{
  "num_hidden_layers": 8,
  "hidden_size": 704,
  "num_attention_heads": 11,
  "num_key_value_heads": 11,
  "head_dim": 64,
  "intermediate_size": 2816,
  "vocab_size": 8901,
  "hidden_act": "tanh_gelu",
  "norm": "layernorm",
  "norm_place": "pre",
  "norm_eps": 1e-05,
  "positions": "learned+rope",
  "rope_theta": 10000.0,
  "rope_fraction": 1.0,
  "qk_norm": false,
  "attn_scale": 0.125,
  "bias": "all",
  "tie_word_embeddings": true,
  "parallel_block": false,
  "init": "normal",
  "init_std_qkv": 0.0265,
  "init_std_o": 0.00662,
  "init_std_up": 0.0265,
  "init_std_down": 0.00662,
  "optimizer": "muon_variant",
  "learning_rate": 0.0121,
  "lr_mult_down": 3.0,
  "beta1": 0.9,
  "lr_head": 0.00553,
  "warmup_steps": 200,
  "schedule": "wsd",
  "decay_fraction": 0.76,
  "decay_shape": "linear",
  "final_lr_fraction": 0.0,
  "batch_tokens": 131072,
  "max_seq_len": 1024,
  "doc_mask": true,
  "train_tokens": 634000000,
  "max_steps": 4838,
  "dataset": "wikipedia_en"
}
MLP neurons of a small language model. Each row is named by its layer, matrix (up: input weights) and neuron, and shows model dimensions 549-676. Each number is 500 + 50 x the weight over its row's rms, rounded and kept within 0 to 999. Numbers have three digits each.
A block is one neuron, or neurons of one layer that tend to fire together. After each block is what it responds to, as a language model described it from the Wikipedia text at the highest values.

L3.up2732:482554380526474597503491466463400468479460451479492456510507555500585539546579383421508537566536527529517550520410506539603554447459519562437396475492518457346506452481568540458488479497468553402495450552563460434447476531510505408539492503511490518487569469555484434550553510465423449566473443493547536438599445502439542500545494473499534636483442534484541488535468561534413440513481
Description: Post-city comma. Commas right after a city name, before its state or country (Kittery, Maine; Marrakesh, Morocco), plus country starts like United and in after places.

L5.up47:547586530532489501595571499558503485571458508436523523448517476384455499550500479500483606507567505526484472515491458541531452532511424589568500418544445490451567520469490528487525545512500573537515510575525469447566470467346449555472499367486474466545510479526491500523454545538469397528541598443502575560463504551466560535435424498524522511448558460467483484484499498538479576614477
L5.up139:555425498508544625449549579453411512523502614495504466514489540432540586457481424556435487633519491520405507505586512510484481445517582501553436501483518506465576561554480546422592482506378523460527463568617454503539516459511440451523547511529543473497510533567531498460452513534487482470530519545516427586493458462488476428580539500481514447435439567491491491461572417435479499439531
L5.up690:500467477438587422511528517524520532496433458508453411533517552441615485562543520508526585516468498477473447484500505456454509478522454425490508503469473520539535579485558540514444532569487544454495420492559622579507470460487515582477512471537479395493465535505516570553537490555483490497528548536517508487589538436474622471600543505504544467498516513465468594479495544558473520520496
L5.up1205:511489512553475507514562514600557400581514467495498484504479413477592538449535487589601555613564443479512498459522497498525440521509460516550543533436515543457567533585449435496519553499551494505566467519501489452445509373472468461517578557487457452550480476525546548492465498533523494456508569504470477584518503523506519438478486471587424449566461579469492483539449453560465512476531
L5.up1285:585439452569554556499391601443532465487497476464480458479501541480577478482487498424485548492536491442425417463557442442521510651517508578489459427536489482547564493508442390469429567474543471552503482498486484538470514406420447536401554517565410367559505494513454517472390446499443586421528453505499493489537547562480457423599507481498529463487532563456454473478520421445485553541536
L5.up1354:557508475487485427533447518464605452445424493550481500495592484527436450547504404534488471557462512419538556520505578563543440449387439493543508557474544404581498443516460565491442529493324473496439415488430364486462508584559508426572601487512517415369513539508468481405451483576546467504502463550508434505572438530485583457608489511521484609554478575499465437515440464480550551481525
L5.up1575:483408453513544496501443582502490558575476495466477427499503564562525526510528386496475480569449567476509498491559480533504397470439453480558578635564401440503537452535529508401525570528553499489482484434525543473492459516425564568481423387480611373571466548426433545587519503526440508484516574572538545491541523479486499456606581500517525441502521540501466495575570590519616447457477
L5.up2475:507462472516473582447493483497542514588548491392561574497462426481510546517483480604494448491512506599588391529524551529512456490505570537494479436466451450493506532506424484520386565400512599531462561463467465514380507438499443486419511454469506548484501459598524409516524460485476458556495532510575476515536488375563545466588437457477533465515580543531421465590467604475587553518463
Description: Preposition "at" openers. The word "at" (also At, on, in) opening a time or place phrase, as in at that time, at least, at Newport News; weaker on word-initial pieces like at|mospheric, F|rans.

L4.up194:541508529554403549388499582529538526519460496544489565467527425499511435539495569491455478577607472583489474517593498483548417492454522508414533497425468529574602493491448430481488510472454525544479453437429533434441451462492412424554574513458538458484510533511490385248459470556576576564443536450492489441582534504478415473495408580472527504502533566523482513452481491417520546513533
L4.up570:527418507430420515418507559571492422444402530444483443450548535533581524513490544472426530483517552469527511500483462477439540540489514530512483513546539568526497401489474501496499591572521585531481493453457535467519466512511435558394493474412492501488546520571600520571577541487462573529536464507431452554618530534499480451521463444548455435494471543602600434442472512550587453399575
L4.up757:523467493533497585474507480576557638467392535525480434530537492472457504492506542499486521511515428494585563564551509531533530478475477535523525540521489459544471467456484465454452552532447453484453575538468429457506534544509537491499473379344487409528447504539465493483524459537508483505555520474504531591488531515507471499481437546449503523569548485501518473483539451456547516430460
L4.up1127:503558547459503554475543618533484589449483453427457427481544544591578515518560513611475508552444494503496500495435535524558509524467513634464528552497428575574514489410479512458545520563684395473489483413497527439518494487523470442432450503468479489513537483432372489469447485475531562426543464533520489528516563459538505475631413526554401510529420465554544458512456439513538436479506
L4.up1441:490460517501480515392541499484495527483532537466487441415521406552424553504581558510474547512454535603530462465528490388580500474542466520519589562479405495481448487467428416414408531448527518486523565575572512540380593536462542514463424487516490612559471455417504485515513518492511540426555485418496474491504513506645538469410545546503393480454496534448444510531512581510502554471525
L4.up1502:521385478501433518568597605468595399471480457493387476511548423546503540499578472517496484514443546461539542448458426480562453455499476435496500587385420516509527504452483516447569577499517526566492433512493451515516521483445414564569545469511515519608534528531552459393494514524543498447559524455524601580452534529521400504567474458595420522576489566490445519552637498391512637525551
L4.up2292:511461505497488411400507523517467508447462537415516522539611505550487443542478524532577504505514503525581526551492532482428401483480485513525461548512506600508530537493443469431456547423522532462521514550504455483612523507593522418497542411409508485490416494442542545496388582535448497442458555458424520541552410522459538469597551505518501524504535432476472459558480502518562534470468
L4.up2752:496463507530486456434414431499503445533522566475491490432488466528504502474556448536546465542467485508542440519436545386427575488559457520439519515588475527504483502432543455493545506395522469485609489500470528523592576459501548464541477368460437549523495496530429468406462485503479545471490466542553475505437558526521537464635506500570511531528644572421576490462470486563585460460501
Description: The word "at". The token "at", either as a preposition after a noun or verb (at the time, at runtime, debuted at) or opening at-mospheric; weaker on did/do before not.

L5.up820:493496539444513454592464484446512456502521479481516503550459448513508501575532558418514447502482475418404503519544602466487534500552473383515459477444501580524484581490474542447536491535529476576534573487548517490397562511516513450517442545524531475564562555441431490542435488505502532491479506543485513545552603495426538518612450484516484528461499480501459473357551482534568518586431
L5.up892:467518545553494533619418516540515504525457491531469360530490501427464478555520463491426531463546528556492470506546508580563501486461481456478492483500496557464538439485432504520465432518480456524534514377538383394421552495459482549450579577470523488503536497494508517547538587541521515424362468547606601566575396524536506506468531591483507470523455421428441473519488487532498487569479
L5.up1024:599593433535471504564584511488430521553520538471471540548525525556482548507600402483580487494501432476475556475481532472432512521585500547433547514512444574523470561417502535566436483601429459528453480451551487485494517524559489447539496462546478468508423442578361525492544499469454527505549512534626497460567542458519517529484503559494462455443475496500513512489523489498526529465559
L5.up1552:469523468428557476422447499433418487572561481495545539517474463476444519519546566475507579476476582454388444497554553468386493444460489513549527454463523487479455511533459469455401531429557468545457497510508485531547509434547374584572521535458543512529492502522468439548514489532472530532512485562528568506503518488541488451473558566611484556530489476492441525452482560574568450439434
L5.up1921:523585543522588471509561413532504477649398514464547432590554509519494408444621431542543488558560542457551480500540552499484508530506491526533458496508445476501507558501456452464496467476522541463477450376583524421530593466556482516558554548581470549464458477475524443572528551508513515562504516590497515591508383449497490522538443478484500504467616435572458534537540498522575445398536
L5.up1996:456456422532488497446477437500532388555480487523567529539475447403503536501534430490467478448448530454510495531523490492471392474490407468420537454563455538532550557599445568442596484406489531508429475542469507563516481505518448528545569501514495470479556514535474501415459529488481505491489493491417560409450448489502561479497477513473509530501520452535548538479430425530547422502430
L5.up2099:470493444523494557447480605469514501472414557515529487477496535506504487559494469441554503618416487546464536504451525453557585511526532409495558537536503502472444544576557505484497507555416552485453483573496469421569475519606461514488455500481571438564499571592475561559532505579465462537434493366573476525578427542494500501437553574538497448356597459429488448475481513504505501490443
L5.up2340:515472506486518538458524495467421561599526526534543368542561515481461443517550445452546560497507552519527570434507516529567433456539500489400477473470426520501497543435504540493516510502525612461409509448485439494571502441614634526461456543522502527636472461514395562568536406531528463542500572443467506445455460487480571573492483543533510508467543507471572554398508459504542478536555
Description: Date-introducing "on". The preposition "on" right before a specific date in historical narratives ("arrived on 2 June", "married on 19 October"), plus other prepositions and date pieces in tables.

L5.up244:464509497489600464511522515558509462539431574481486454519509483502521455442437489580436505414474439553545470464531532513533536520519488544514409510483582455582495579564546488448376503500449540468479536411412531428530454479504476486507588531441548499512509448496519526456512520553492521457402489379507570485526470522546590588597508475388557477560413531486485515470552433490420486501528
L5.up276:561435401504493526508536443464425476507464557552522388497520449495444511524478533527460410473416397515458537505557533553539510466523565469560480522419454456553539572546466478560457468585458397481362442467577607498531497547490496513523532565443525494517537454501434432463529538619448488560422509519476518481465454469447490497499556450531539511480438538533503502357511451541526525442562
L5.up481:498505600437434518580470452452525499477494599460553495481449452498501487495457478559519519580523502510498526537527482437517491557447527443481434568445523478534413499421494435559471525370524459476507471616559489427455502516473557484526545514499423436487499538517426498523514508556494506489595435490498537504464459563421528564501488529427513496448464570515475520554534501561472430510547
L5.up1644:503431552556588459483518524553504539445563510547450421499579561432460592440458478474480492488498470515539506487545455543514508514521543489455536439549485469556475391483490481481468540426539485479511504454507494520445549477473496527549477508437531554527544473552506625506492458611412430466491474497492426553544405517428554430519522573565517491500546609549394557466461559584466452474535
L5.up1735:451604435508469491518463506534408491611460539548442465449595437494432444544493508481451556489445586568522502553516444476506487477428524495418423438482579475488500408491584504425471477481527498500499497493497447565517562538558500569462531496496542490485575482532519542512490519577506532567549519547511504465472476467529543477576426453431463551501501467388409506451570489563546445451547
L5.up2105:403517511526529516495440517595463432497413502476550388494562541522399527516513515490492526405489460501553480554558571540579500495421461558566607521564550490468553405470476551498422534539445492493464479509488541550504434457445532510426536495533557429564521469528521572478457392638473469521431493499479491552474507477416531513531570478495544529506533543479409483472526423532531535515558
L5.up2145:472548524434500460570537528419576437480454488555467524564490460584543479396518442505395437531543463505544499476469509560528574557446508430561375469529473498462444473503528468528442612510502463529483566524542510419531467489563463587491519533484489504497375443536496476550478446477473534415436565443440549517476475530474490446594457436522531522524396449472389484507462431536502476443577
L5.up2485:448495485473508515539515548517495487579451504507517534364585514533432470388477416403441503528492477488518556486491469515588546495536462524588474522542472496528473491486491530431495486450448476470494452470634536550525488503476520521466576499475534506539461512518608528509518486594537531559489465472552511544507415446450501508497525497528580485468597492360596493473490509544498457555483
Description: Upcoming place-name slot. Tokens where a place name is about to appear or has just begun, such as first pieces of city names (New, Los, La, Gar), or "the", "in", "|" before a location.

L3.up2375:594452514488580524465402532504559501533489492474465450537490485474538414511525458492529471411556436436483437527493479450514412523528561435530488609493456471596510523540469472447561540609490513548527480526532505520557586530520540536427545402507519465625471538387503483341528527458511446538566461507566658480537415447480466472481530528559469444465500539534497486628467539512514478388509
Description: Award nouns, fixed-phrase prepositions. Head nouns of named prizes or competitions after a proper name (Emmy Award, Stanley Cup, Carnegie Medal), plus prepositions like "at" or "to" opening set phrases (at least, debuted at, At the age).

L4.up335:531519445546481485493548492427558502434536480482502415488552486465496441468530460586572494436522485412501491560519505505514487542494569502431534535508410475441542425507459440527510452450499489384451442547459416459468507501445483503518580538433586537524523472411455515473553505475578502452517456479459481457532461463532494549477483491470462541495459536515485553519482501510493569494525
L4.up526:465484494541510475519580411477409459528494478452585492524580475421479489574511479458497468470538397541407464524494418532506486468402448537515459471446451462464406535435586478449498449484376512533451532519498544542511513528408465499488524455508535436483482522430441520412528475502538505533548580534469616538562425541428536591544524533467497526557410584458503498479473461493540560578468
L4.up576:543485530532454487555487484499481547487464562526529521530494562438449617512488487560556499428402480495474432470560485490472505433548476536538466479502436527603540514480500495511523579517493512495515519482570568559506481450514491494514486431607458578486424563495458498521518563469504477460484557519470530586494447498470462488445517481569542520451566540505520474530355515516551524528513
L4.up745:540486508532433549464459436456536487462461530460613464440498516509521597460542556543439462602506521521486477498562520437683464500568456442497510450471519617580400533523481477551544452473381488466531506526565452544437565517449472465481581514454443454444437514591555507471514506492591468480482422529489521469468413505556588506491540462471453419445503547558523500466508414497584545406440
L4.up846:462517441540483583481500531506446494530553360512441535484523487472426544454507552432488455531459433477568544545545557480514499427557477494419559422474461598483490441581506464575457459478591541491475474558551581530383454483419501529524559570526489423503533422586483399493517488483482510576585467506539610521364503401564409492303518421554475459488492466465524515590583519476504598493545
L4.up1561:507439462485479573505489483361505542594550439484529424652563523460481581435494526569439565495325495496493446499507434471498520444504436514513497555546581506448537547473444478532483557552523412420493523503480500547521521529473527489525494535512492471473515529491447467458480485527487568555494530522570617541497457470503530485512478525482501474492591494428387526578558516532523522390456
L4.up1814:499517459541479532482514453467513473565534540493440505515528426457451563457602588557567461471451554556465541534454502402520546496523437429504525482410545444563522468526458496434426529441460449542521504543493480540525496452512491524473474443482605515481473459530486536487579399535451523453483563531430460502513421579440529492492529539520557494519500491418483524466438446517494497410640
L4.up2730:494482523504448377520520575475501572545460456469474425475443400538518526455532564536508525523486488473439462547496499456455484466527458499553490550508535502520600472426491526524360513538445459488522483492605543526416502483567547521483539469516446479436479492415590530530473529506464470492482461451512534514536405500490586578481514591442507471513486542441426491478466429596529564565507
Description: Prepositions on/in. Prepositions, mostly on and in, that open a phrase after a clause or sentence break, as in On May 13, on the day, on the other hand.